config.yaml
num_hidden_layers: 16
num_key_value_heads: 1
hidden_act: "swiglu"
positions: "learned+rope"
rope_theta: 10000.0
optimizer: "cautious_adamw"
max_grad_norm: 2.0
warmup_steps: 405
schedule: "wsd"
batch_tokens: 131072
train_tokens: 694800000
dataset: "wikipedia_en"
MLP neurons of a small language model. Each row is named by its layer, matrix (gate and up: input weights; down: output weights) and neuron, and shows model dimensions 48-143. Each number is 128 + 32 x the weight over its row's rms, rounded and kept within 0 to 255. A neuron's up and down rows have the sign that makes its largest values positive.
After each neuron's rows, "fires before" lists the tokens most often just after its 100 highest values on Wikipedia text that the model never trained on; "fires after" lists the tokens most often just before its 100 highest values on Wikipedia text that the model never trained on. A number after a token or word is its count.

L5.gate759 [104 128 152 114 130 105 167 126  97 100 153  55 153 143 109 136 184 172  82 116 156 151 127 121 138  72 209 172  98 105 129 133  93 124 133 179 182 104 169 207 119 175 136 158 135 108 121 164 122  87 163 131 125 134 112 135 134  86 179 153 146 128 130 111 134 142 109 149 122 125 101 131  82 123 144 102 131 125 104 111 166  96 173 114 114 140 111 131  99 141 146 133 167 141 129  91]
L5.up759 [102 110 162 102 104 112 110 119 156 108 122 130  93  93 128 148 153 154  96 119 152  55 123  90 105 138  54 138  76 120 126 111 169 155 108 164 104  90  95 120  99 199 161 190 103 102 147  83 145 103 156 113 127 102  97 139 153 111 175 179 117 122  75 161 106 101 121 158  43  86 143  96  73 121 142 112 146 152 144  92 166 101 133 109  88 137 131  79 129 138 174  92 105 122 145 107]
L5.down759 [180 130 140 123 111 138 143 156 105 189  89 140 157 125 140 154 117 149 136 126 119 168 132 176 114 155  96 138 190 101 143 123 163 109 133 181  95 101 124  86 206 116 105  91 158 137 122 189 148 139 130 163 100 180 116  98 115 180  60 119 116 186 138 137 181 126 119 162 151 119 151 118 114 112 163 162 144 170 166  98  99 143 106 140 152 177 116 195 197 156 121 140 107  87 130 180]
fires before: "\n" 30, " 1" 14, " 2" 12, " 0" 6
fires after: " " 31, " 0" 10, " 5" 8, " 1" 5, " 6" 4, " 2" 4

L5.gate980 [139 126 122 123 125  87 193  84 151  85 119  83 113 154 133 150 123 142 158 138 134 103 118 146 145 126  59 138  61  91  98 155 110 155 112 163 114  98 153 139 149  92 159 110 100 198 119 139 109 151  92 111 115  96 102  73 134 148 158 146 157 125  82  95  85 101 160 123 152 147  35 131 165  73 143 108 182 150 133 115  87 141  69 103 137 149 140  97  90 116 195 107 118 102 145 177]
L5.up980 [ 93 144 123  77 133 155 147 101 147 113  87 192 169 118 147 117  90 128 103 116 115 145 110  83 135 108 150 164 164 167  88 123  93 120 116 158 158 191 121 162 110 154 165 147 145  99 179 129 150 171 144  90 106  59  93 111 104 102 151 133 113 129 100  95 114 107 131 108  91 118  88 135 129 138 112 146 167 154 134 111  91  86 139 116  58 127 154 131 150  98 157  96 100  83 143 142]
L5.down980 [115  96 127 100  87 108 198 110  58 111  87 133 197  92 127 109  55 155  87 122  98 198 111 110 104 102 113 190  98 134 125 119 143 113  86 116 149 121 100 128 140 181 107 183  77  94 127 126 144 178  87 105 130  62 159 134  98 129 110 108 131 116 110 156 131 152 126  92  96 138 134 105 163 150 117 218 216 188 135 125  94 105  93 135 130 154 197 132 102 142  92  73 127 114 152 118]
fires before: " |" 41, "," 10, " yards" 6, " U" 6
fires after: " 4" 19, " 3" 16, " 2" 10, " 9" 8

L8.gate252 [126  79  99 186 126 130 117 148 136  89 115  89 128 158 142 121  79 115 131  95 106 130 123  99 115 182 142 159 148 165 108 140 114 171 106 173  98  60 107  89 123 154  80 159 114  80  67 122 186 127 199 204  85 181 167 120 125 103 213 111 121 171 109 151  55 182 150 180 180 118 114 133 160 140 127 113 160 148 121 120 119  78  57 188 102 116 121 142 107 127 129 154 163  69 113 116]
L8.up252 [108  74 117 114 187 125 115 142 186 129  94  85 119 115 113 134 160 147 132 122  85 147 116  70 125 118 138 168 142 150 118 133 116 172 156 122 162  85 109 163 177 230  63  91  96 120  97 113 150  96 151 158 134 130 103 101 128  93 197 125 105 122 125 112 186 112 229 107 158 132 146  60 211 128 169 159  96 171 147 136 148  88 157 107  55 152 124 112 199 112  66  99 222  94 146 140]
L8.down252 [180 154 166 117 157  96 107  90 119  96 108 137 118 154 103 180 177  90 145  99 129 160 128  91 165 173  69 139 150 158 125  67 153 136 126 168 161 119 111 116  80 115 123 115 131 128  42 129 150 135 157 118 137 154 120 113  95 129 152  98 128 149 137  99 125 162 166 113 134 164 162  94 136 120 102 150  80 144 134 180  91 129 112 108 108  59 124 129 127  97 145 152 151 141 101 129]
fires before: "-" 30, "th" 21
fires after: " a" 24, " the" 24, " new" 5, " an" 4

L8.gate1846 [130 153 123 101 102 111  88 132 148 136  97 172 151 123 164 100 115 129 136  57  95 105 145  78 170 114 130  55 130 143 103 149 169 159 139 114  71 119 153 154 159 151 177 160 114 151 163  98 126 110 133 196  92 157 153  88  80  85 102 158 120 162  97 124 157  93 113 124 137 153 184 115 129 140 169 118  92 162 134 146 125 147 150 110 135 144 181 103 149 165 129 116 174 122 134 145]
L8.up1846 [165 170 181 172 133 166 118  89  90 135  89 175 162 154 131 133  26 143  86 117 166 166 150 157 160 173  51 135 139 149 141 137 122 148 133 129 132 174 101 141  96  85 106 101 134  68 106  99 168 168 128 144  61 162 150 160 147  91 163 114  97 105 190 120  94 137 137  91 174 111  65 135 104 105  99  95  85  74 102 161 153 100 142 100 137 117 119  95  78 125 171 146 193  93  82 173]
L8.down1846 [122 148 148 146 116 178 159  67 108 118 130 161 134 116 128 151  75 112  69  78 132 196 145 122 143 120  99 103  63 107 160 135  99 108 106 168  78 146 119 156  96 103 108 133 128 121 172 128 133 123 113 109 103 172  73 143 118  60  98 125 144 110 148 147 138 118 194 107 132 139 104 116 142 158  94 103 142 148 191 104 147 141 186 164  67 131 142 115 108 137 116 129 122 102 121 146]
fires before: " |" 56
fires after: " |" 66, "." 4

L8.gate782 [137 130  86 142 122  78 170 159 101 117 109  99 130 139 119 141 114 180 144 120 128 147 103 136 126  55  97 131 104  76 181 170  93  92 203  83 126 132 112 121 129 154 175 162 123 152 122 109 176 123 141 177 161 123  89 102 152 139 131 128 161 153  74 119 102 142 168  74 142 116  94 144 140 118 130 107 172 116 173 128 184 111 145 155  75 102 163 192 108  94 144 149 125 124 125  63]
L8.up782 [103 137 119 116 134 141 166 147 148 100 151 121 166 127 149 139  91 108 166 124 138  83 133  91 164 119 109 171 132 167 159 197 179 150  70  56 124 137 101  72 177 127 136  86  64 117 156 119 103  98 134 172 129 126  96  65 129 179  59 154 100  92 121 136 129 154 147 148 146 162 141 127 106 157 143 162  95  90 171 172 140 170 111 119 167  94 147 124 127 117 113 159 189 155 152 182]
L8.down782 [119 146  72 169 108 119 138 159  51 146 135 146 159 154 164 201 102 147 153 135  96 128 112 152  81 162 186 109 139  98 116 124  95 139 143 112 174  97 100 132 110  86 138 156 108 198 102 122 141  73 151  83  99 116 126 143 133 164 108 149 111 188 116 100 136 203 126 162  67 126 184  75 132 151 141 162  91 125 135 133 131 153 192 116 137 131 146 172 152 132 151 119  76 106 132 161]
fires before: " |" 91
fires after: " |" 85, "|" 5, "," 4

L5.gate1732 [ 65 126 130 150 121 146 135  98 205 145  99 130 154 136  95 146  60 136 151 135 114 151 109 113 201 107 132  82 114  83 141 193 106 151 118 104 159  92 199 131  88 122 162 119 165 100 104 117 189 112 129  69 172 177  58 129 112 103 111  98 158 165 138 103  95 132 107 122 153 122 124 129 114 144 140  85 137  84 149 138 144 148  42 130 188 137 130 144 139 107 109 131 160 104 141 120]
L5.up1732 [138 167 156 152  68 100 149 120 150  77 124 163  84  95 148 136 157 138 102 110 138 118 139 118 175 108 109  95 133  99 119 144 178 119  69 103 107 121 138 120 173 148  90 143  61 100 139 180  93  78  81 108 163 173 147  65 127 160 138  85 177 135 163  99 137 103 128 138  74 140 180 195 107 132 134 110  91 161  92 122 114 172 194  85  79 136 159 151 127 149 147 121 154 105 115 145]
L5.down1732 [119  92 154  96 181 179 152 143 196 136  81 184 190 122 105 156 114 155 149 163 188 147 119 158 133 107 128  93 112 117 116 116 102 102 132 162 117 137 159 147 149 150 160 118 152  92  71  83 178 109 135 109 132 160  55 128 148 115 158 157 159 148  92  92 164 145 130 111 150 132 161 143 140 149  86 102 100 145  78  68 129  89 113 153 127 163  73 159 163  66 186 147 161  50 149 149]
fires before: " |" 32, "|" 31, "|---|---|" 6
fires after: " |" 63, "|---|---|" 4

L8.gate438 [121  85 129 144 116 152 118 124 166 157 129 100 145  80 128  41 122 107 155  67 131 111 199 118 149 134 105 141 121 146 138 114 111  94 130  92 145 103  99 160 108 105 160 187 105  70  66  99 119 162  98  91 111 152 138 103  81 147 118 125 150 167 121 168 129 186  95 176 154 157 173 135 121 151 102 109 105 107 109 160 188 124 146 133 103 133 130  99  82 217 118 175 145 102 149 129]
L8.up438 [141 146 135 202 135 132 134 146  86 100  96 131  89 106 159 146 124 110 157 108 172 149 109 191  99 154 154 183 180 114 147 135 123 154 114 126 138 117  65  55 172 115 122  86 219 126  66 138 133 151 142 133 171  83 113 132 113 172 131 101  98 130 187 111 147 149 131 109 134  75 148 138  61  87 164  90 179 109 131 106 116 137 182 133 118  82 112 167 204 135 150  76 126 131 129 102]
L8.down438 [132  78 130 171  73  85 110 175  81 121 106 143 152  90 118 124 131 126 215 127 141 134 107 169 108 120  89 154 145  61 129 106 165 175 115 108 118  94  97 133 171  96  72 152 184 102 112 108  93 147 168 113 180 102 125  87  97 134 125 140  84 143 170 137 111 130 181 122 102  89 154 126 139  73 184 117 188 116 155  59  97 126 161 115  66  61 118 121 172 174 159 114 130 115 138 110]
fires before: "." 52, " place" 10, " third" 5, " second" 4, "Y" 4, "J" 4
fires after: "|" 18, "-" 11, " –" 10, " medal" 9, "07" 9, "." 6

L5.gate1652 [196 100 157 121  80  88  34 181 144 121 134 135 147  84 111  71 160  74 126 147 132 158  72 101 144 120 132 107 123 137 137  99  96 128 153  64 159 128 130 116 134 166  70 159 120 136 136 138 144  59 149 123  97 154  84  72 103 139 127 103 120 189 104  55 167 108 154 101 156 171 122 149 148  67 107 100 161 163 157 163 116 105 126 144  70 193 163  93 152 128  90  76 192 162 168 105]
L5.up1652 [ 83 211 131 142  98  53 154 135 170 134 176 143 147 154 109 141 147 122 155 111 141 123 124 127 113 135  73 176  70  86 154 128 147 130 145 149  73  71 115 152 100 165 135  77 117 123 101 101 133  97  88 166 195 136 138 124 123  88 110 132 134 116 153  87 137 148  80 136  85  83 141 153 147 140 130 127 181 113 111 152 126 120 155  96 160 114 112 155 134 182 122  64 124  93 108 167]
L5.down1652 [120 157 133  98 182 106 146 124 126 121 175 111 127  85 128 131 110 133 170 125 135 145 133 164 166 106  85 166 117 140 169 107 148 174 123 150 141 148 131 105 115 125 117 166 105 168 146 207 105  99 131 111  99 215 114 115 145  61 117 146 108 103 163  97 164 179 130 121 133 159 107 119 142 112  82 160  97 232 117 132 113  91 144 128 128 174  68 139 178 112 113  75 148  66 123 140]
fires before: " |" 63
fires after: " |" 93

L8.gate384 [ 82 153  90 115  61 149 142  98 127 194 140 174 151  91 146 134 113 108 148 122 167 156  92 116 143 151  41  81 154 162 143 114 145  69 141 138 145 117 148 140 211  82 125 109 194 190 125 123 138 151 102 132 147 155  99 100 112 119 134 107 104 147 135 101 205 135 101 115 139 188 113  81 131 123 114 134 103 118 132 145 156 117 171  92  70 105  95 159 145 137 109  79 107 144 105 115]
L8.up384 [185 154 173 140 159 118 123 148  85  97 168  92 120 101  78 134 180  51 138 158 111  57 132 116 103 150 125 182 163  88 165 109 124 193 149 129 114 137 145  83 197 115 169 135 109 140 110 125 118 142 154 155 134 122  93 111 101  98  50 105 159 134  95 120 117 147 141 148  81  88 105 132 173  96 106 204 119 124 138 105  91 164 109 140 168 103 146 179 126 116 145 106 176 113  87 161]
L8.down384 [143 167 162 192 110 153 124 102 148 123 148 130 151  91 189 194  84 129 117 121  42 120 114 146 152 115 155 120 124 107 146  98 112 222 157 111 137 176 110 111  45  93 131  89 166 174 153 149  90 108 125 101 143 116 164  81 179 104 110 151 129 134 167 111 186 138  48  76 103 132 133 138 107 162 103 154  48 156 184 125 139 130  93 133 176 129 233 117  87 108 183 127 133 132 138 125]
fires before: " |" 40, " 0" 18, " 4" 8, "|" 7
fires after: " |" 43, " 1" 16, " 2" 14, " 0" 12, " 3" 5

L8.gate971 [133  88  89 170 181 108  97 119 167 105 113 127 164 105 103 128 155 136  81  75 113 125  86 126 139 103 161 109 134 111 105 175 143 129 157 111 132 140 124 143 139 103 122 119 106 170 121 119 165 133  80 136  40 112 147 175  88 143 111 127 119 148 136 158 167 164 150 151 142 154 131 137 177 126 168  77 151 148  94 158 110  86  87 132 208 184 131 131  82 157 122 133 156 106 176 158]
L8.up971 [170  41 115 118 160 111  72 116 117 120 154 182 119 127 131 121 136  81 147 122 131 136  69  81 164  77 113 184 156  87 150 142 149 140 191 166  69 106 181 121 179 145 128  99  94 163  92 120 109 123  95 144 155 206 168 129 125 108 122 104  84  77  95 126 118  94 153  90 140 136 146 108 128 126 185 101 125 122  56 206 132 143 130  96 113  87 131 188  73 107 148 175 114 110 136  92]
L8.down971 [191 147 118 145 153 130 109 106 160 149 158 111 114 161 107 130 129 127 125 164 122 101  67 157 106 129 137 132 192 134 115 167 134 186 190  76 180 116  98 148 125 107 124 122 129 102 119 121 130 130 138  91 165  44 125 103 141 155 125  67  96 123 134 109 114 137 136 142  69 130 154 139 154 114 149 103 135 163 137 115 128 139 190 154 128 105 161  86 189 175  59 124 127 128 130 140]
fires before: "p" 100
fires after: "," 87, " |" 13

L5.gate1983 [142 107 192 173 136 136 104 142 110 164 117  86  91 105  72 104 144  97  74 121  67 171 166 140 151 156 119  87 125  97 127 226 119 131 145 116 121 134 104 130 137  74 129 106 138 155 106  93 140  78 116 125 153 127 130  78 115 105 141 119 110 131 142  76 151  76  66 129 115 123 163 126 143 125 108  62 102 150 168 129 154 152  99  55 117  91 143 178 119 144 128 136 179 112  81 158]
L5.up1983 [179  82 143 118 138 157  99  67  98 108  99 163 122 108 103 185  87 179 153 162 106 126 125 126 134 184 118 140  92 123 167 134 154  99 181  71 116  96 106 142 155 115  92 134 148 121 154 135 158 169 141  92 116 102 132 138 123 131 114 107  57 145 131 153 162  92  56 137 116 137 160 110 123 132 116 149 126  69 111 162 181 129 103 117 161  58 102 161 181  87 139 135 154 140 102 175]
L5.down1983 [133  83 113  79 111 138 132 147 130 110 110 200 155 107 151 139 111 131 174  89 145 142  72 113 133 118 131 180 106 133 139 103 165  98 134 111 105 106 136 156 112 131 146 163 100 119 156 115 107 174 166 135  84 122 120 140  88 140 168 115 110 182 103 179  97 160 165 110  99 184 112 148  90 131 178 158 169  76 101 137  95 159 106 142 122 120  96 119 178  72 102 133  82 159 193 133]
fires before: " |" 75
fires after: "|" 68

L5.gate1633 [115 170 105 109 161  92  89 102 134 113 184 110 166 116  81 191  92 106  75 109 106 158 171 150 140 133 120 119 138 157 156 102 149 123 122 148 149 159 102 176 136 140  61 124 158 165 138  89 142  85 123 159 166 161 156 144  76 168  86  64 165 162 162 143  88 114 144 115 157 180 126 130 126  92 159 102 158 150 177 143  30 122 132 132 143 158  99  94  96 128 107 116 122 182 224 149]
L5.up1633 [145 129 119 122 166  65 137 122 160 162 131  71  95 109  84 133 191  91  85 110 114  85  96 151 145  94  93  73  89 125 148 217 203 177 130 138 103  77 226 115 119 188 169 147 156 175 101  84 125 127 142 127 105 116 162 132 127 131 109 128 159 134  90 135 116  91 115 118 125 140 140  89 119 169 150 106 120  94 127 181  92 128 109  90  90 162 119 135 135 120 207 101 118  95 152 106]
L5.down1633 [108 173 109 124 137 150 104 134 146 114 131 174 110 215  98 115  98 143 153 132  79 120 151 174 135 116  94 125 158 113 100 134  99 172 123 142 127 114  97 163 170  77  98 102 132 129 139  84 146 133 104 157 157  73 134 150 122 157 136 129 170 182 167 147 158 132 138 141 105 148  80 116 129 108 167  97 131 164 199 113  91 129 116 106 146 156 108  88  98 143 119 130 154 150 162 108]
fires before: "," 35, "." 24, " |" 6, ";" 4
fires after: "," 77

L5.gate795 [165 140 177 126 128 129  80 159 117  80 125 105 142 160 139  93 132 137 127 101  95  98 135 107  89  77 212 153 133 116 145  61 148 155 121 108 148 148 112  68 143 150 144 136 109 108 113 115 154  76 142 130 106 132  82 103 111 126  70 165 140 124 138 131 234 160 187 151 137 123 180 128 159  90 114 144 171 170 102  80  95 125 136 157  97 222 163 129 159 121 130  84 136 136 131 143]
L5.up795 [132 135 140 132  95  70 118 130 100 166  59 176 113 125  82 101  93 164  79  99 157 119 141 134 134 124 153 153 115 176  83 116 174 145 101  93  99 141 100 121 119  88 129 118 161  50 106 124 176 145 176  85 141 180  78 130  83  67 140 146 124 168 145 161 123 111 170 130 137  95 146 156 193 158 156 125 129 133 117 191  88 189 117 133 135 157 133  81 130 141 156  86 164  90 109 109]
L5.down795 [158 113 138 160  89 154 121 161 195 135 113 153 160 102 137 146 128  77 154 115 116 108 109 128 133  17 125 148 119 139 141 137 147  93 129 106 134 135  56  82 113 154 144 135 195 165 107  85 100 107 206  90 105 147 126  98 128 194  77 145  89 120 134 135 181 147 193 114 133  79 122 120 102 103  82  87 125 156  87 123 125 135 118 144 111  96  92 111  95 171 114 123  95 100 136 115]
fires before: "|" 77, " |" 6, "\n" 4
fires after: " |" 83, "\n" 8

L8.gate40 [115 146 159  88 129 140 136 211  86 158  90 120 170  79 179 125 145 128  75  51 153 151 166 152 225 186  94  89 121 116  97 166 114 149 116 106 153 118  91 191  87 101 149  98 153 123 142 109 135  79 148 104 159 137 159 142 120 116 190 147 130 124 111  79 156  74  86 110 180  48 146 139 122 143 127  87 108 120 134 147 155  78 128 128 133 134  92 111 110 137 181 127 113 109 146 154]
L8.up40 [134 155 108 123 134  92  76 158 125 123 115 129 181 110 181 131 125 126 141  95 178 132  58  87 143 124 106 163 100 137 110 116 126 155 142 116 108 177 107 139  90  94 157  81 158 103 123 163 136 120  98 103 194 141 159 155  94 121 162 121 114 130 116 119 147  96 127 106 155 126 166 161 156 133 149 104  85  75 166 162 135 148 105 146 132  99 170  59 141  89 121 160  85  97 114 126]
L8.down40 [139 148  84 202  61  99  90 128  94  70 109 111 167 109 100 186 114  87 172 115 202 143  33  69  74 138  72 172  92 137  91 108  90 141 168  98 101 187 112 107  62 156 114 109 146  94 166 137 142 192  78 132 101 139 135  71 125 156 108 150 172 149 134 156 102 115 117 125  90 172  94 124 130 106 167  96 104  60 157 130 136 146 127 160 108  93  99  86 203  95  63 114 110 121  67 112]
fires before: " |" 50, " election" 4, "===" 4
fires after: " |" 31, "|" 14, "\n" 7, "===" 7, " Apr" 4

L8.gate764 [ 97  83 133 229 146 118 152 205 125 123 136 111 174 127 111  97 146 133 188 126 187 135 125 121 123 133 130 113  91 140 103 159 103 135 123 146 126 143 175 128 114  90 187 158 111 130 112 159 163 118 178 133  71 101  53 147  63 130 140 131 143 175 198 142 150 131 138 121 139 135 147 113 100 107 109 130 124 137  77  89 141 124  66 192 134 173 146 107 178 112 111  57  96 129 105 160]
L8.up764 [106 142 113 115  84 125 102 140 173 168 139 155 145 163 144 139 153 128  96 152 208 160 112 112 150  74 126 153 113 132  99 100  68  95 118 113 100  89 114 205 111 103 182 101 112 110 157 125 159  74 191 133 118 134 122 152  53 171 133 121 131 190 134 122 164 120 169 126 108 169  62 104 106 150 114 166 149 128 143 163 134 105  92 100  87 148 150 109 146  86  87 111 118 123 148 107]
L8.down764 [190 135 105 102 159 165 149 141 130 150 175 123  85 145 157 225 135 146  89 111 176 185  32  81 139 149 148 139  97 107 152 139  90 126 153 175 116  58  92 124  73  79 167 185 121 110 101 154  97 129 133 158 102 139 169 129 128 148 122 120 134 149 205 117 136 160 158 152 123  99  95  88 133  92 146 130 112 142 108 131 153 137 143 152  85 106 153  74  90  85 128 133 153 126 154 171]
fires before: " |" 37, " m" 9, "2" 5, "5" 4, "′" 4
fires after: "." 40, "," 17

L8.gate19 [132 107 180 155 137 172  97 123 118 142 141 157  92  74 150  81 167  74  95 137 132 115 157 169 183 104 166 174 147 165 147 145 192 136 190 119 162 111 117 147 171  93  99 137 136 187  87 197 134 148 123 165  95 131  64  74  79 135 154  98  87 142 146 153 140 153 138 169 117 158  91 138 157 145 131 144 127 143 206  99 140 130  67 130 138 136 140 114 105 177 165  78 167 188 165 140]
L8.up19 [126 145  78 173 130  94  83 122 107 146 180  74 111  63 131 132 144 176 118 118 153 132 177 132 146  61 154 153  81 158  93  68 159 143  95 121 169  57 179 112 101 138 154  94 138 126 123  92  94 126  98 142 117 108 118 130 161 134 164 183 117 119 168 137 123 178 151  83 104  73 199  86 144 108 119  79 136 156 101 153 143 184 186 134  82 127 177  93 128 159 168 165 137 169 134  97]
L8.down19 [107 123 117 111 116 164  87 116  66  90  99 120 128  68 159  84  93 104  86 157 173 135 124 127  99 140 147 184 127 130 129 104 115 145 117 101 149 122 166 144 176 171 174 107  39  89 117 151 118 127 145 122 140 113 124  75 140 143 142 191 111 115 162 132 140 177 132  73 126 102 212 136 122 156 108 106 149 138 123 140 133 127 104  54 138 107 121 105 132 153 121 102 151 159 161  90]
fires before: " 0" 47, " " 7, " —" 6, " 2" 4
fires after: " 0" 23, " —" 12, " 1" 11, " 2" 8, " 3" 6

L5.gate677 [116 121  99 208 164 120 122 128 145 118 153 108 129 123 126 110 102 122 178 117 130 121 119 116 129 156  79 112 135 155 173 133  58  88 149 152 136 125  77 131 168 119  98 137 137 188 100 130  92 153 175 153 139 132 137 129 109 181 101 110  65 144 118  85 111 160 133 126 158 165 132 127 120  96 125 137 174 122  89 175 139  99  89  89  74 110 144  77 101 121 129 136  97  90 102 143]
L5.up677 [126 102 111 135 113 109 126 119 154 117 142 113 186 116 163 116  97 113 143 125 143 155 142  80 146 132  55 139 115 159 158 110 116 137 153  95 153 157  79 115 164 123  86 130 111  70 133 128 140 184 107 128 169 135 146 117 135 152  94 117 107 150 175  91 140 170 160  87 138  83 160 132  96 133  84 126 138 154  79 122 129 112 125 133  74  99 149  73  97 121 133 134 154 113  70 146]
L5.down677 [128  98 117 100  97 112  90 174 117 132 103  97 132 118 133 116 143 122 104 116 124  75 121 130 139 154  94 125 149 119 126 165 134 160 175  65 141 134 200 170 114 152 110 104 200 119 182 163 145  96 141  65 164  77  98 166 132 119  94  71 143 153 124 115 173 115  98 117 149  87 131 163  74 134  77 138 122 131 129 173 128 175 174  96 107  99 140  85 155 145 169 151 164 101 114  30]
fires before: " of" 74, "." 5, " and" 4
fires after: " the" 82

L5.gate769 [170 146 182 194 198  75 105 115 110 150 135 174  80 169 111 113  97 105 133 130  73 159 120 153 137 161  84 105 131  79 120 154 132 183 124 181 146 150 159 155  72 170 111 162 143 133 119 117 134 135  87 139 112 128  92 125 135 135 115 104 152 147 182  48 101 124 124 112 115 112 121 133  76 111 143  58 182 183 129 143  94 129 130  88 104 107 145 163  89 156 152 141 145 146  89  52]
L5.up769 [163 106  97 125 113  99 163 142 106  81 142 150  86  68 147 134 163 141 145 151 181 110 144 132 141 150 116 162 162 141 133 104 131 196 132 167  88 103 111  52 118 133 190 154 136 112  80 110 103 126 175 195  95 135 116 141 110  98 123  92 171 112 138 167 139 132 155 149 175 125 131 118 127 178 130 108  87  89 147 172 118 122 117 148 100 119 129 140 163 108 111 161 179 119 135 176]
L5.down769 [180 194 161 183 186 159 132 137 109 157 153 141 118 130 129 133 139 117  93 167  88 121 126 168 157 139  77 167  97 103 162  81 114 121 159 104 142 125 179  66  85 166 124 113 120 129  80 160 141 132  77 122 174 146 157  81 144 107  97 149 158  53 135  81 111 155 142 109 146 124 122 155 105  48 139  85 142 128 158 113 139 120 143  69 125 133  95 182 174 186 114 123 127 146 174 134]
fires before: ":" 53, " |" 30
fires after: "-" 59, "|" 32

L5.gate826 [158 135  44  78 165 134 161 160 131 130 150 105 162  96 200 113 232 160 130 112 122 117 162 168 139 143 139 109  99 112 128 161 107 154 190 139 116 122  93 150 228  85 109 123 102 191 112  98 157  85  99 147 149 134 124 103 116 108 140  70 168 125  74 107  97 124  87  75 192 123 131  88 123 194 131 124 118 113 198 132 174 116 138 117  97  61  75 131 147 100 157 128 132 120 130 172]
L5.up826 [127 149 182 147 159 186  80 132 106 173 146 181 135 111  83 124 132 130  80 121 108 109 141 165 115 107 119  89 125 175 104  99 117 172  62 135 120 161 215  83 119 116  99  98 124 116  97 170 119 100 122 168  91 212 118 121 147 201  52 149 138 165 135 127 152 150  49 139 128 169  96 134 152 123 157 112 120 125  96 111 169 167 141  74  78 130 141 129  96 129 127  33 125 111 140  83]
L5.down826 [124 117  76 103 149 137 109 185 133 116 122 133 128 139  90 174 138 177  66 141  94 110 102 140 100 140 189 117 126  91  66  89  76 116 104 126 164 141 151  85 112 126 160 100 161 116 126 129 127  98 112 157 138 164 130 120 147 161 131 103  94 109 116 154  84  94 105  91 155 138 183 134 125 103 116 120 114 125 105 125 210 149 154  95 107 129 139  95  85 161 133 125 147 152 180 118]
fires before: " |" 45, " July" 5
fires after: "|" 45, " on" 15, "On" 5, " On" 4

L8.gate1830 [104 176 178 165 187 123 105 103 170 153 149  98  90  88 120 104 153 101  82  95  91 106 158 139 100 110  52 162 136 113 109  57 127 180 146 105 178 119 108  86 108 204 167 111  76 148 110 111 125  99 120 121 201 153 101 107 113  60 166 105 160 126  70 106 169 139 138 103  78 138 100 137 124  23 134 148 124 134 139  75 134 117 113 134 101  88 164 105 172 137 142 190 143  99  86  90]
L8.up1830 [153 116 147  75 110 107 119 126 147 137 137 123 161  59 129 164 157 131 125 135 132 126  77 117 128  77 124 131 109 155 141 145 145 188 152 144 118 114 149 129 180 146 122 123 128  80  94 174  85 160 172 142 133 151  82 140  93 112 129 111  92 156 148  22  88 137 154 165 118  64 176 143 136 172 138  63 168 208 103 121 133 224 123 107 174 121 133  87 113 155  90 187 152 110 125 130]
L8.down1830 [121 122 136  98 173 131  87 186 101 177  84 164 109 129 104  90 106 108 124  59 138 133 146 181 159 179  86 122 142 129  92  86  71 164 171  88 166 172 128 144 132 103  61 117 107 110  93  78 108 103 140 138 126 120  87  80  63 125 160  59 170 141  87 182 127 166 109 129 125 108  87 145 125 137 118  98 136 171 190 121 101 153 110 162 189 143  67 132 140 106 124 143 149 150  94 125]
fires before: " 0" 31, " 2" 13, " 1" 9
fires after: " 0" 57, " 1" 10

L5.gate527 [ 99 140 153 108 126 114  97 139 155  79 114  99 150 110 175 137 133 151 119 106 116 133 152 149 143 129 128 144 156 147 172 157 110 113 101 115 115 113 133 111 144 120 118 132 126 119 111 133 161 112 170 113  84  97 142 145 110 144 110 189 126 126 147 125 103 108  89 145 101 117 152  77 147  38 136  83 120 108 101 131 143 175 136 118 124 143 151 110 128 133 123 136 133  94 164 103]
L5.up527 [ 93 117 133 160 139 119 144 144 160  80 104 118 117 169 155 128 128 147 153 108 113 148 181 154 148 130 200 149 144 127 169 183 113 141 125 122  99 139 107 149  55 121 119 115  45 118  79 100 162  43 169 158 166 112 168 184 126 163 130 156 145 137  68  78 122 154 136 166 157 134 176  98 125 177  93  80 110 133 122 105 123 131 122  78 136 127  95  98 148  79 186 153 175  85 104  90]
L5.down527 [168 114 154 152 117  88 109 128 138 129  77  68 138 142 160 165 123 172 130 136 154 101 117 146  65 129 136 133 164 118  88 149 129 116 183  98 124 167 140 159  96 114 167 108 148 136 120 113 135 123 151 121 139 137 119 197 183 168 102 105 193 120  84  96 154 111 101  51 126 110 173 134 153 134 113 121 136 158 136 119  88 122 206 125 107 126 114 115 134  50 146 179 130  98  98 124]
fires before: " of" 41, "." 8, " in" 8, " is" 4
fires after: " the" 46, "s" 13, " The" 4